Part of a small language model's weights: rotary positions.
MLP neurons of a small language model. Each row is named by its layer, matrix (up: input weights) and neuron, and shows model dimensions 176-431. Each number is 128 + 32 x the weight over its row's rms, rounded and kept within 0 to 255. Numbers have three digits each.
After each neuron's rows, "fires on" lists the tokens most often at its 100 highest values on Wikipedia text that the model never trained on.

L4.up464:104194144147108124115116055120145215126086138130113081127130125210140096110102140127127146151103145127094126120107066113130091169063170111151149089172072195137132104102205177110106107103100188139136174142148103140129115105152114084154109153078074169140164077084111076124149046160118134084173112162120133145135109074130125168137088117153119109141108165106140071117097078113180055123155102149133118093138104140160089163126088154111098159143116123127149135171109196098131120051131140162121143086095163119122115130157090088089168098080136115088108160149137064118097126113108134154131136123134121131132126172135104143149143159110130147236139124154162073114165062160104121107151154140131158126056145113133140112124224126154104127135157156126146152142093123101124140102098090
fires on: ",", " and", " came"

L4.up1758:119148195065169179106096109129156176087127116155111115098140141091149130163142120132098187129097131109085124203128094131160144115152102171089129050166164160128051108128151154100076135156084077152127154182133141134104137110178172078097163099115069152137150126170123104129127174147104148098102059124125104135073117116118065105109051138117121099079131131136121086164097073178149116106139105171161123134070068139136046117171137173127058203142132113112102097132116168177188053104118139164173148056137165148141164075149101134132100156126123103179142159090203096131072082109141138137129112135093129076145168104116155146185088161099117117165162131173106097148065132090124117118112125130094145148130124123079162139133107097121098124135165137202114069098109091075176080111104107
fires on: " the", "s", ",", ":", " br", " Pa"

L8.up1685:136158090065169097110159140172158137148164135145081136072169164117133113111151120110100114106100091079123063124129132138140183108114078193218095090125133120095137142213142166107162163081097150174182137158100175105125105169102115180126147160126173120143100134153156141133116207153171152163144109059125067126141118169156158060135106080076127166105148091163021124165125078167140129113081171116123151104143178151106115140116140095148165136143090108132198150105141116111147167159104181133128144153108145104208177079094153092137127109172111132138155106116136113173138147124127176144066099121130116112127142097173146062127114165143169120143152174143135154136043152176172157164096131130168123111130074091154142116127138129191115146119114115098167182129091177089117125103213167
fires on: " that", "-", " Ni", " Kot", " to"

L8.up1105:102160120098105103115152136121104132177107090118154106071148116113089135167108114080127194150132103119083141172143090175130111175104123120094123109152102156131159084119086112097100092128111114118144182121099124198085156120196075213162156151194119106126117079158106087178165165142115137141193102092120174204156115123161190096149130142117132121134113089148175123088211077142120103154134095124154139145064122149192114124091075170157116102138113149184167099113147182080080111134119152125148157088158125084141119082059129119142114203108133165085099128160122141153135060152144117170108157148155134109120133123120203126082161134118116140116164119172133088107107061092169133154077157103085138140095078100093101138092150121116125110103130138124151108120098169131123117194135120
fires on: " and", ",", "=", ";", " (", " to"

L8.up1878:150084094092121121154172192135187128173109145138099144162160078200196165157135129044117097148128108090150148153128166174131186121062110131149128085209123132105086128128117114143128175188113160105168102169111108112093112150119198147124087142157131138115180103137063137114097178137051168190109163102133192135175164070077092096124135153107135170115158118129099126126142073144137123208124176123111198181135177102136102092124090112139110128154127181132164150123156192146118101101072186197127080167120143173147151148103116041094145044123115076133146098114056102136173112148065137153098119163106122160122150116146176120152149129127231090172166162154087134126152144178129159124149202126163147167098151106091154117148129122157169151109108118149160208164075137184119200169114084
fires on: ".", "b", " ri", " Ut", " mor", "Sh"

L8.up512:114142140086162083033141174192119178085157086108105136094130192166146140094147060125096089161107193103113141181108140149161164084134113138118076073155094088116143110140123055092112119190168125150192146102118159066117123102116114141126127127161151172079114186124120154128137130110119064127126130188137156108144148103154122081165101117111126112079166106131085098135113120118172096131113114185181140113153128123149096169140131101131048128143146076133157087118123123150148145085123153122136126153067140167160073151075122139137072176102074090166072090151143130122079165106115127099157129150082149125172090118146136149107146134156120147165159131188153144130110177113122148123081146120085171159147138127104141092092159160153125168127162089155196084149085153166108137114180140
fires on: " at", " At", " in", " of", "to", " |"

L8.up191:125153124057069103138177142160172114148135123127122152154124181155141118119154101084076116176123093113091126156127126151128115086136152073178135133088105133079077096120098164110157151094116131127201122076113188102059132084174142201160137105173098068228126084100152111083103162102062111122159145140153079170141158117103075126080097207121093137197096141196104165126184109130151100171118087165112156166168147164123086201173099147142122086104098157156092152068072099190139123123096185130079137164128118130085074061065112094106128139118114136117182122118110109128158113134088127128126132102109162107119178119107089131159125150145123160106138131115164170109111081087221111183159104114069117136101124087117148130152150144177158116194083100127136095110137079145135167142110142
fires on: " of", " and", " de", "-", ")"

L8.up2181:096158129096124135102195105217148101098108146115154097192085114170139149144131097096090167178126119126092173147157172172112171138119133118156111105171070160116116145110102124145117117175151149142138172126162170138087146157091087082101095100073117100158157124093078113130114151196106134086100080153174109156050175077145141128144111092114122149102105206102122105101143083116140109129139148232097179155115108132120107137147105141068123114147119085166083079137074177177124109114158165150124125136034139098124087169145085156104198056121124131149116157178115195116176138120171101147159136173175170156139169194189112062170156106147112183108112104141124088122118109092134185188168121124075152139074076121123116127115195117178154164162145150140171113107079166107076179164148086
fires on: ".", " is", ",", "$", "^", " |"

L8.up2196:167175150121105064116164153080163129127137122105065090214093115145152138103102144094112178121107124103149101129073089099097109078168128121119122081110164167090113153191162188111119125153132178117175175111124138134090150112102126104116151113094120123136133122093101129115106102113146090103107104099136153097105133075151093093114074172074046128165117139115150132112130067149130175161140115125102112133085116109109178080110127176181099153129147117149168149125080152135168182138141102136083154075065114150136128151143184129098066139109106086097115117178131092146096108073186144160153106135120173123161162155117128166094104140091183172191137158143150121155053149086131104197058141104143160122118115098123153206138121117160113159099156160130167150097138099113162136046164136
fires on: " by", " of", "|", "-"

L8.up573:156175128132156183091076173098160183127149142110129104129137187134153130119132078181096106127146117095086066121129094133152069108068120098111122117167136185101132100135130116076121142156144134120143206145133205136115078117161143093101117123158161128092148125132127138119090202112131192149142164124110105111152107151128132081159138190077109107072109125127116151132166169112155113165075103081075105141137072123127102169082100113094053147089145117106113193076129159137153136101092116151139139144106151126115109084132104143070098122055054080116127106169071166145134146124117120125181076151104148081168141098101131134050204147147144127138167153158104112078098123143170114093142126106120122135131129152097161076083115127167128163139163112161092106066054119135145113091160167
fires on: " |", "Y", " LA"

L8.up359:122119115146087112179161169139136138138124072140157123104085058195176129195081146107071167148141149146171142128053157164092125120090124113071186102152104148139109165081105107172169115128080151154125148120193104098135110169165100121151167148125082097103084114114147112165075138220115096204142117114143139159142174106098126138124126102117087145151128106077140169104117124123158171098152118146129173190115158126143150151173090109098130153116108131146126113145096149151103070115084124182184103136137135141100149187117097114104077162096080106118189119135115105128126105139125145092120123173117138153091157163155119123101135150110133141188176160096106169092120125106141116166159117122120158139135079170125105101126088123168087120099095180138121138164092151188172146169076129
fires on: " Be", " that", " v", " be", ":", " and"

L8.up1809:086138126084166074145206173091131126129196111167124161139131160136128149150191111159106106074138178127116123108135098124143136122066117091154134138109116129125124098147065096149124111139104060047146167172082167187073149059122164167134144115174116109128136110125118095169129127089133108102158092108111094098157127102135123103114097169096128113103138130090192117174133197149173108146105124104113151191102102147143148176104080102138133119146167103169070080092110139172133141132105092185128127138109110139153083071030171133129138154064168114163081116196118145143150130130189091135135099101071053111114142130145135196138112068168091097121133176076121115080179140081088143134080165099143180150124090180158180143168130152161135125104131107139096141122130069124125157109201119
fires on: " Cl", " Pal", " Gu", "Cl", "lo", " Gh"

L8.up155:122112159116130089068138103108119093145150100122146104203125200186097107146146144127071090136131158127130101133167166137124126140144073121132190099080125123150103091159137106112108105100130164088181155099111210140121086165136103117126163093077116121163133138127141085093120154041084125201127130103123113117122139136106116165075151141132132160139116134119104116201090114090052146127114077163170143129143140147168185241138102193133169092136118115118126145114074085146175049125140113154080120102119157137162123116131162126110164146180116094075203103122134144115155133113099137114134060123094085129165126189092169139139116092099097126158162139127140083122142131097175149154112137153120113155073144113188147132062121166109120129110128183156146089123092112098107124082039120
fires on: "/", " the", " their", "\n\n", " (", ","

L8.up97:140120167091168119079169103138094131150153154061101112147119087202095108184137077124092130126068131142177116151089097159150133213133076126124068164139133144131060113162154148138106104104111151147105172144163174087134146119146095195161156188128107099069147089053101143101178095142156093100104111106118107131072118097140083117073103167175084133139190102111101093164206128175109182143152116150144173154093159154149134162150129135153123165091121118241132149153045155135126139122130149121171145127108142173166120190071089092104156073128121120129147129125162104119114067153165140140152102150164122063104180134087151088149096147163157122117113177143198132103115110124148130146084178139104179081110068160185111145146152096163134090106157193110125044110110104159093222162130129
fires on: ",", " and", " include", " as", "/"

L8.up213:136141135153090098109139101112176126121109076068131145170116134200152109101146139160147118126104121111145093134177134168108065097102128151129191123112079117112136092135135133122100144166136151191091147106120150092107123091123149138139110110138110090134158164110136123135127088071206130162131117145127171124117139115134096149161080120130117108155138076111186100172153050126114078086119124148188165129073132112209154149137132159084120130078109085140106113136146172127122085112089089112108125070042134117153080082105048111163150142127110134060155129132135105152082115079120129156144113106138123113143166183114132128151142137104121077149145146132144063170114090091153081127096167130060135094074149124108155141111190150174154137131125179087187120055116096095148097176168074
fires on: ",", " and"

L8.up490:167147151112147090139111090095121063094172108145124107109092158200090139163105122107133180150103085096129101110080082133098208073134088106057163098138189175171162060125121151089104109087138139123100099164132125042143169145145159134166133123128132107132092122095177105152118130157104184079106130174122093114130137081179142108119079133112081129104138118064164101067112082125140074143124123093149124139087090082166110123135148171133174210150105131078140125159130127165094135095111162115122123141149131141140141153105151147195138146106127135125171106155140136160103154103112186142184140191069147109154125182134143092097116126130120132088167113052209160158153097087128122146125140143058165185121102130108098107113124082178109093129111131118123197118152066113146147097111126
fires on: " and", " for", " well", " of", "=", " received"

L4.up716:125128109113146155106088081107140170097205083111109104126161125195112133171098108099142136067134131081171116143089094078139148140122158183091162147157156141101141154167154135133141121097079112110099092133060090051192125107103151224074102156126152160150118111132154060185117124133099085184163141162125148136091155105128149162123145140106139120193140146144136182094088096187122097143164081110155153113149152115171110155140155142156153135136174139107183167115152176118110091109127114152140083115169134105121089100103166107077107074140054133150165113093163138142109164080157157129145086147114126140101125134150146069178142096093198129158111134156140133122114154158131129108150105137179139125137125129184201096135157067174124158128115141140196134107096150146123151108127112
fires on: "|", " |", " 13", " reb"

L8.up1068:147166114195122137072173146123182088175110186075121144136132121121133124086176105089137135121090149167165165146137161176141189120111168197184091156142107129086096066121102153128078151112136106183161137150082170124090077141046112121132088089099120110057127126115085163106135210071146205092085128158079128129136151192112143135135146170101114131206138089115096156105204127135179126102114145116104096106133155168079141117088176148083073106123161169124140157073098068117155163078122205148144112143184114124153139126128160087140168146112111147153119073144105157100169138164171135136113125145183132123168117117127163158102151069162143128126105079118180147083106146147164123214082139164131165139080125093155131128111130067144140201142047140100107114121047148105117151070133136
fires on: "-", ":", " Cou", " 185", "rie", " sym"

L4.up1502:136139154132139150131159106164160162175120110133106090168114152082096182148151088050084123134078098126128167113079084122163144124172117155051127143170137170116090096108100120123080120094155112128164102089179146088088112118129155142125101161053104118091154169081168105187063144157081129194128147163127094150118148093135068092169071117099164114134161135143144168184113115132112153138098105145151091182092107134165152104119111166104164159181084130158163132076075181136106152139092156155163108138158119143117096149086123098143108169090034130134149132130145128163143102135147168091182114152158140129166100114137118186157094121124153195116194092091163149064112128096195139148085133118108124123116106097132131064134202134179158159152159140130172102096098153138150112040132086
fires on: " with", " and", " of", ":", " |"

L8.up770:108126078144092070143136089184181114126174139153097131165142128176148141166080124090117167161136126156121136150110165164085066107144099132165104140113135093123121131117099156175078128199090121096110125156068100100113106137170142076114104132094103082122156139107104151100098173198116115131103085157082136143114140042123100090127131114113128107133176105125100131150145097119132136152120150162128133134055133130164105055130125089124137155120101132134107118126138167168154125139072220160145136112121098072140147165105154084126178155077115152158140159166094215125220118152169109086097098157114114158103141152137105137124088085100120108129127090127136130112091183095158151161103116135125180140082087052157144119153136124150132170118108168115113174097144167156142124098132090
fires on: ".", " was", " be", " is"

L8.up84:149210110130122122158088181123104136105119084176135098141129137102144171153135132092105136057111121107130131196137133112097162125099192066102087157140114120114104138151091140144180097117169181109177086084098161129122148143128150152166199125190106092165149150143149124045138102099141131136115136117162093134125105143079089148112117097107123086152062104127132108137153149165139097116093124103171196162086125149206176163165168134090087112145108112167155111095092118173120150132137147172141165096124142136119147118164114097137158117081098081106173098123146147126138146082143130164159120155096095163183073133106174113162148126107131139133150158157146085146113130072112145085163141134090162131117117089148159080116126108183107120165150100154139174083107117094142127091133145
fires on: " |", ",", " April", " May", "|", " January"

L8.up887:145144168069109137060123056098120147125144117142115071139117043187133107182120123129161135121131094101106174192174039190140163130139106167066089156121116133199167098146154116105075089119133156169131194140099091124107133139105124084088137162109137121124103081086152153122057115147111132149167088180170174173078133082137078135155092120142188137089124072143142098131155107165178094155174105162118156159090096166179113126113081161101153136095114141118108138113097133127134125168155136087120131142147166176095096121138140138156116137147114091073141142089170082179071074140123167135107158201187159105121099180158102064126087102129155147136105115122114093118123142111137085080060158114123155136127051086099127103131158118115122114123156125131079143155169161105128088101125120
fires on: " and", ",", "al", ":", "American"

L8.up2004:089109106084082131149087139061177148140178107081097138153107124031157147118129105130127168092130086163117116137093136121186114106128176176121211156113097107121103087151100123114087116112072127151132072159171182116129146154108162117160078124083102099136184119128117147086129197130139197156091082160122108145136131152119096138125127197132146100114097127181137156130112163174129096105113091175156110137105087180112121173085167094097128150102167167145098170116084223126169161108130140187147132115157190131119101120117139115131074113139107139135122150140170125149110092149081164141079081202080080181125136127104187058167106152154176131081172152064132118093116115091159152135127103111090102109139157176150148135134134094130109133120126168061125110176093087134045095105159118
fires on: "n", ",", " |", ";", "."

L8.up2028:175101113133093133097163141139179177128064094105104076109099155107128160110181105105096116095119119134102167165180114152105172130143097156138089142186126155151125123144196109143117114111130191120135197105141129125090105112171092206079215129053148082178120134114147157039122069125109117115157154155078101166140116099035146082092100122140135125142090136112168127127103100108158146167119093148109126074128109089126117155145135105122072151142103095140148080113128061119156098103157161077154074156162107084114153110182153099164135173139077164159121090165136132132182101135100113080137113150106185113170113146133187085169161132154086128077171108134127165119110081130143101183128138100141170132155169109090149160141150129132119144133073157107139096215101078106163132092130119
fires on: "=", "S", ";", " S", ":"

L4.up1451:142110122108111117159144112123171129140115127125060093166122173155138126116124122129118184098135214061149110149118108085164113100155149152102137129166069137146135164159045138140126121120166143091110111173117113103133129107068116104151162107129095141117117191188127077124126202138083115156177098155135119150076118136139082100166066148074125112124114081159085131178142077108123093058146162095125195135091119164212104093148071176055128146101114122164160108078180191169129026145129160097132084119103125103146122153169156083090139125163145122104121131162130112099042113132132104147127118139128152161114123134125114110199110113206149149154132122159130126112115111123162116115112135148159155165047099143122166178107137127191103112096126114135233118068088135071128066136154082
fires on: ",", " but", "\n\n", " that", "\n", " and"

L8.up1974:122061191088103118082115173126120169124158149111063137169174115139150196093086155114127167125006104098157140207122096122113153162112136128151090120191076122113119134148113169105165118089134182167162140119058074157165144160152106147164122117089106135134127174118156149108118132114083134122143089137161185147102174094129122119164143153065131061088148179139178123182130116103114151072141128074170115129115106117124128112129143128157095148109073094118084153085088090152144108121099101096124096157159096103159213115093076112106116112177122146205201097119168134130130116153091109143118120168117204099168110115146156135198139134124124154140185186221142126063111161169120153096108130111146139077122143097065147127128107101122128198107101157142195108121116157158192125081067111
fires on: ";", " on", " |", ":", "-", "da"

L8.up1960:148171118077097170126154136098127184161179124084155113083143156144174177154138139079093089044125127117103137167123164072094141160091108095125144130187136124100119096098137102124164104121105124146148098143125116110109141101096223098098198112125113121145177171127159027105111155159131084172190130151132140136135173154106164129069138118117140174123083082135116125160113119106132144138162098156143121090145164109107119141215160118147181128095140090087169128089171129100150118128148147157106057146103161128104148085142163145122142099084100093121132136182128155103118123092131165149140094132161155154180180069098104100144138134188141130108163065120146072108135116106127118112146105108095181152097157091180108110044175121175098147127111094089124132054110138140135178101170128
fires on: " |", "\"", " that", "=", "|", " this"

L4.up299:176084196146102135145145168134162154071129074093120099109132188129155174198104065104094165100157133123101118107129087074108125107101189101105186146240095138107132068184120120114129106079127136099174090087110167026141114103097139159026155128137127125157167136093147093132055140095113103158145097121131157132105121112155161136150131131112121099172172138113105150123099056130118068116151146147165131141125154145190107079157145096149155163111142113181114150046150183079177096171052157122131113072180189138129127160120151069119097137121086136137089156074104086143162125157137102116156104152127139167138133141157162189138106174161185201147141101137161120072145141141158115133093116153126163082143136088087162116111178135255126142130143139137140084099104147136112082081124138
fires on: ".", ";", " |", "|"

L4.up1804:145105137148088159137150140065179136086116139132120107138149146168172174131141133097105155100141129103178162143108091100146129084086192134148168099181137130094164117120074127162131080091151149184149070155144130127128117119077092091122250150151135139142152138190137070130089146116106106206160099104151108134182161112145094113091109182154142032155131089119078172159156135094123091097172135141177163059114117181170133136126087129109182123108072138175121118000142165144096085131094136190123136066155144159091156119151158084148122113138124101079172142169100110120139100148131138083123100134105159155128090155143142113130139186197124183086110045154139145112100165145164109131181157137132194114073148054102134109138129173215149119106135102133178069031144100100091097104100125
fires on: " However", " that", " but", ")", " and"

L4.up2020:136099173112155098111128117126154138092134160205092125171063153092119091063137135128143144120111118145146135126135190130117129106091122118077180158073124112185141150099103086168110136138149131125139141072086126106110192083145069105115153121161095161131103103142125099124046114149142159110106162098088101094120094120115125198101124125111162189150063127108124099176098131142145168205176060147128180119123163101117109112098124131114095095099160144123115150128153123087142149164077113084138100117113085170134131110145116160042189061205120096115095079150151079129135104160205191173143122112143110110137177072099098139125105126128148129161132133071175143183165141076126119162146153092189141085120123131126123099113092136159104145157150102134106110085173093198106130124194195
fires on: ".", "us", " own", "yl"

L8.up1365:117083136055151077076147152145170175144076106140111125124189122145144124184177117109157090156137129048139064167131094120156169153165124126119097127170103160135153116052112171085217131065117146159162141134083105165081160131081156160090162116182082135070096109093178123089132110183162102144166127111153121130122166066141142118126117203131105060120109129139130067144120096146141152092082125084110157153082121255138084158135099095113173137100102165201122105110093136102086167137119131097106102152136131112106145116084123101131150107162132137178154105208121086142132165172157154154106162121155158101121225097118102157140145117154207143138105154149130140158133119153166114128115099091107146122102113108153147126090159139137088158159152152133122119121073137163054134104202136
fires on: " and", "-", ",", " on", " of", " to"

L4.up1655:157124095148163138134165148136198098110089131075119165048187125152111125130143117092115129135057131147107196181099150146146149141100132114146112163131119065098140141153107133102115100039106150122127140083118080099131121143130139161171116139119117148094167138147114074099110188102132129096110089116133160161076154141098144106199134179071124146164138150146128133118135099208091105153141117133132144144160073135083112068142120073128083178201117101126138140100080093151178092086114108149131125122094097076171127129084104130143113100146122141111094114104120100125151123066154100143122086163168133103122131114142139109124164115088119177139139166158130161070059128131122115166066066183132138089152098157122096104132130145183143185121151147147137095071131087203094164073092123
fires on: " 2019", "O", ":", "Y", "amp", "da"

L8.up2287:122188094145079159070152110110134096168163081111077130158143119175101100116174121143070179063091074154194085161134128202153157099141134108148136111117120177143154157101139151103079181112099236125186118130124128181068075100168154140166170115109108096189149083089149079109113118211089116147141149151132102099113187149135093083143131154131143124204081095140107120157128099143136078072125136152160090167091129152105171173149113138097143126081136160125155150164161159084111141097102157083104135187157078168107126105097206143116136211089057169114120107109151118146141116165137143171185083126141136118154145177111171130078079109087155153105162155156139168100160104079193093094090136108123140141115104123154192114157151089152148146103155136124152104130137123102053099117083160
fires on: " of", "-", "\"", " \"", " van"

L4.up1942:194190114091107151135100105128127113099131101089129118153143135144163116168171197081078151186113147129074098146165106131138127100128070119134084158101159197129072113116124135107136136105097106113125132147145177132168099213084098152109076127099100068082133091112099146106120130167118127130106115128138101110115072123177144145135136077124152088146118129094174115094160161105177145138128176105128144091090074161165071074161087142180121191090149129135176090140069124089085110113100177072106122134120165098090146102127141151114131158089131067124162132111172023112143129078137134109105107099088110159087108130181190131157158080115131112161112183184093162137099143149175143098124095145127150115107134122065097132070162134112138140102130098117133172104177164131152178129113107
fires on: " be", "d", "E", " part", " by", " to"

L4.up966:139109112123118141090166130079163107140162097098124151158098196142163137086121146150134111114112116098126119085149021127180114128108144100134186134145160138116142123131048134144132159141139104123184097147156134130116109146088177110107112155139124105106147139114115086044096137105151179131139099085100162182130183138116154096120133125148120120162130069120101097135176144120100126156153132114127186121060149198140146109142078142075153140106087180167111112055121118097122120121152156135038082098147182080162133110162136103122154127105114101108131119104127132166109124158134105096148114151143144079154104160090175095128143125140142187139133130121188132133086126166114105155101110139128138121126108071126169133122112166198122162111146132081130097104083107124129064132195036
fires on: " that", " and", "-", "\n", "\"", ";"

L4.up900:167155142093079051111125049093089138126092196167108116157079136116164147117169087085137099149139085124097150105040125146142088072122137145144168119164108102150134106109153123119138161148133157137107123180123065077122132145098100134094130157096047133087144114084114118139092106125140100087112123176150167125136171105154166100100110131109138111138145097082089128099176067111155100174116157113122126191132170143118139086127096133144166157125138152092118142063133177148096129122077175185103087158152112095084116118099122085157107129111098151091146156115093111171126125099105174092147114106139156108121152108154135142112112091116165133103154107158134136106129148105121152129196164176092199130073124148142151092103155140177156117139136153084177115074119199144166186144124131
fires on: ",", "°", ".", "\n\n", "ly", " ret"

L8.up189:116117128053066107124142152102129157149088114090122148179094166134144107120209156133104120168118100142093163152149131109126136136121090192097106164128151142150068113185172149129144128153108193105140140085117212080121071148117134141158116113084128089182135160122160041118158116108132055190138093143120090181134138131087157132158151147144139082144139086102127082173155104133079095143083113125149127122066113090222162148094152103095101167125109144186151070094110143153081115127141130132131094119129178081111065095054115098141125137098097147113138123161113113146138177054165106147134117079103097149157197186146121168199115117095085163179141151138116068097138074142107121151107160097104132120065097135186164198099123100152119113135114121152116118099142171113108124116108158
fires on: ",", " ("

L4.up1753:134136101102056161127138127157155134123172091118150197088092156089126114200127100166125175093145142111155091093158188063168153103122105122114133155162176134146094149193103164137082116118125191135137152113117098128146122143085175130111135181137119179164111148093164139094141114189166126152113156098145122125137120130078113147093135153142152177121108167071111065125128081116162183062042134171124167181075142127145175099099086172151079122125126097146130135156147141188081084061134154135146059094120108096112162143087112167109071104101107139084146082077156158152087129119150144136120077146070120149135158171114113139148120082125088132138121172100096101118161130158172091102138099196126149143116112120122164144156121158133123218176143160128091093098084157183184135068129109
fires on: "a", " League", " Group", ":", "eal", " Division"

L8.up1159:166113135145152075134199101124188121126101083042130132179149120133094113110184110112113176131131112111123175133110112174092171142160119122156137115169131101105067102155116179115129118132142187124172161143147134143091148120143142116086186156096080065130131135120129132119147143136121101103088144154154086106091114141102063113102125160107113147125112076084158132055183039163105121062081139106078115132104158130062194158139105172120066155153179164104179124111085143116166096111143100093156174142127087125174056140146128146129099134075181127115111108152173098146062235173110177109136107130173143092126150148080179096043173084162155154157113092131156213094088115109122199147156153145173078127048100158153114131177118139136083171144138082125085113086112123112125060128093116
fires on: "-", "|", " 184", " 185", " (", " by"

L8.up1862:155099125134150115129162168078109148132116081096088134123193159126154142158121100054087209087102117158135122152102063139140143139102127138134141135159128170063104081101132117128115116095143140124132111180100087135119171120094155144153204086164101168128162104104092068145108187178157135123140063166061143181110092145135131120107142183096120104126141035186127150152124079069095110195071107127108124166072171115214135119102097138085139143127124135123073133105153154108138100145089121107114036079119144151174136098108124144106119151156119188101146109082142162166170182139152060163154092165195145153134119087106176135123090108169186128140140114156104153147114132088175136158174114119160120095116130125105116055123155163155123173099141143108113108078113128116105147124151112
fires on: ".", " |", ";", " inc", "|"

L8.up1176:141159148116112064146153121153089158127080101154125106151183132173094115155115111140026125061124095114141151171116106198106067155126115215033139100163056147129120109116163109075151151143142154135133132145115132149148167155027131198110084109179131132175141110087116081116091116190106163168147115148158117117079121040143088144155130115082131146117097153206185101079117115156124102119125064137143131139140131152109114163125141110068117146049123145119099148154132130120102124120128125136131133059095103145132138142072081108099162138142118126090132158103137156113148139152103181068136111187146143080090147136151073141078140121153116120183111120089147103146108129066138109116100148091136147149071187089109173108135153122167148150156154130152132121170031102130140134156081108
fires on: " and", ",", "s", " or"

L8.up1487:119094119029124081156133109089125161108106123087097180095123165106174115092212141147081155050153184150150108069104148157121101131123150112134171110104125133105077142138132172184119146153069144120135146169125132150043141117116094128127074164112116151163129131054139109145089093115139145090146151131154150144110127078166129092123115123133110096112110095122085110119140140113092156095155187219155134174080167149102143148126154117102138099073123136143155116094146152118123162158152096146107144123117178151113075074122099170108172151118101088109112106093158102138162120111128099102103092103181151127106084192163162062148094167160154175104120127142085127114128044096129128151123140119160123071110100092139200152172141140113139146113135197107164140104104146127069111075166091
fires on: ".", ",", "ala", " as", " exc"

L8.up1832:096175151166158097110158063105146143138155140130074106139140133163090141128189152109080136135146117154115129118132109082143159170155151099110137141119082125102142124134158090137139164073135158124190160182174174142119093075145115100147136146084113128152176158099130137137153129111144119136140165132114108157088126117118123112094086171083142130108170077103178110111114139114160143101105080177080150143091137173147103142154050164115119126141093134141183175143064127125148158112118196159124196103148142142122162185042085141133093186103146185138100148202135051119116170169130130137163103109141166121171145122169168120128088113149124161176121171117152177086128154100165130095135136126114166153087081122155107156124134177169084182074154182064130123151104122114104154095118073
fires on: " and", " with", " as", "with"

L4.up150:128141158149162112104167134138127114115127164129124163126148132071137162058120172159099140172058099194082080114086131140097162131096188061055109114161137198133090074137129115129094086154168168160103139174153181103125095083152149103055139123173098173174198138182136110123119100141122169090097138123121110107036137118115080134109102124152098139110121133124089145141090132128110045114109120120128202116135133109104114178149104113116057211106090089133105140124086168162164148090134131126121148048113145122150154125136089134075144116093119088118168134111155102093110116124149205101171159202123111108174136123112164134105170161098166107146178177167121078129057087129132177104151140128113159111118127118067190099190164109143102088110201099186126076111109120067149118116145196
fires on: " the", " |", " a", "|"

L8.up16:115165162131102144150175099151177137136149114089096132155079140156137176109137111086119178124136127167103156134163134135119096073127107115123200102108116117150103183149118133188144137122146119108199132130151072125103118087177106136132115165179142090126119152101137219162142181137120127127127128155092101127127117146106120168166115102148107100117127102176169134134109146133120125132106111108135099144098113118144095132143122104139132139162163145176105128087146148103143113110100151158119090130138150078136118120089149174096180165128179162155177172065067082089157117138184105093201187178151181128108144112152095099063156181102149181129175139154093110066117126147190123161154113151131164108118153145076120059104118130107117200143145147163098127141114128145160067163116103
fires on: " that", " So", " so", " a", "So", " and"

L8.up837:079109168088147113097108172133113189112124133158110106127137144116119171074136118096118166156065144141161143181077161168166142077120103159189178122070087194128171104059156097100116127095095122151150086138134130130124116124120139145105111109147155107127141126155142132120134201142127167129146113084135057130118176176120172087150160146074135102180170162123117105171067151131157053146156149144105164140131131137075108160124145085152141155100123099096121154102116092111153130105172190078098174106167196066167170069094148111109124155184149119052154120131104166123112143129112124133190151117090106162147134108102103180075108159158088119126126135119116117146154171130147117121149122128148098101135131094077145133111141097153128095063114170157105143099107145148112074076136100
fires on: " to", "to", "-", " Big", " the", "po"

L4.up1189:192104103110044137090161087109147106127111135124164103117123128144110135150116139056108120103109158150123097180104108137166127118057163143108138132133091241106160060092094126152169140117098129154103171147119168059090117099095103111086150154138058132122175116085154087167103123142076079148091138145114125138145169111181139077136127170053195120208165162100095123089111132122105123157116146178091145189070117185166155113112148129127112133114149085124075136095125143112070120138113170163183096066130158052135156118086159068143131142093139106060116157118085142120127207123187099130187112135153181171115157125127114129101133133124129208101098190110134101105084154140129111143134104134122169176103085077130126086107121104162147110134159176117153129077138153170093117084164097
fires on: "\n\n", ".", " =", "="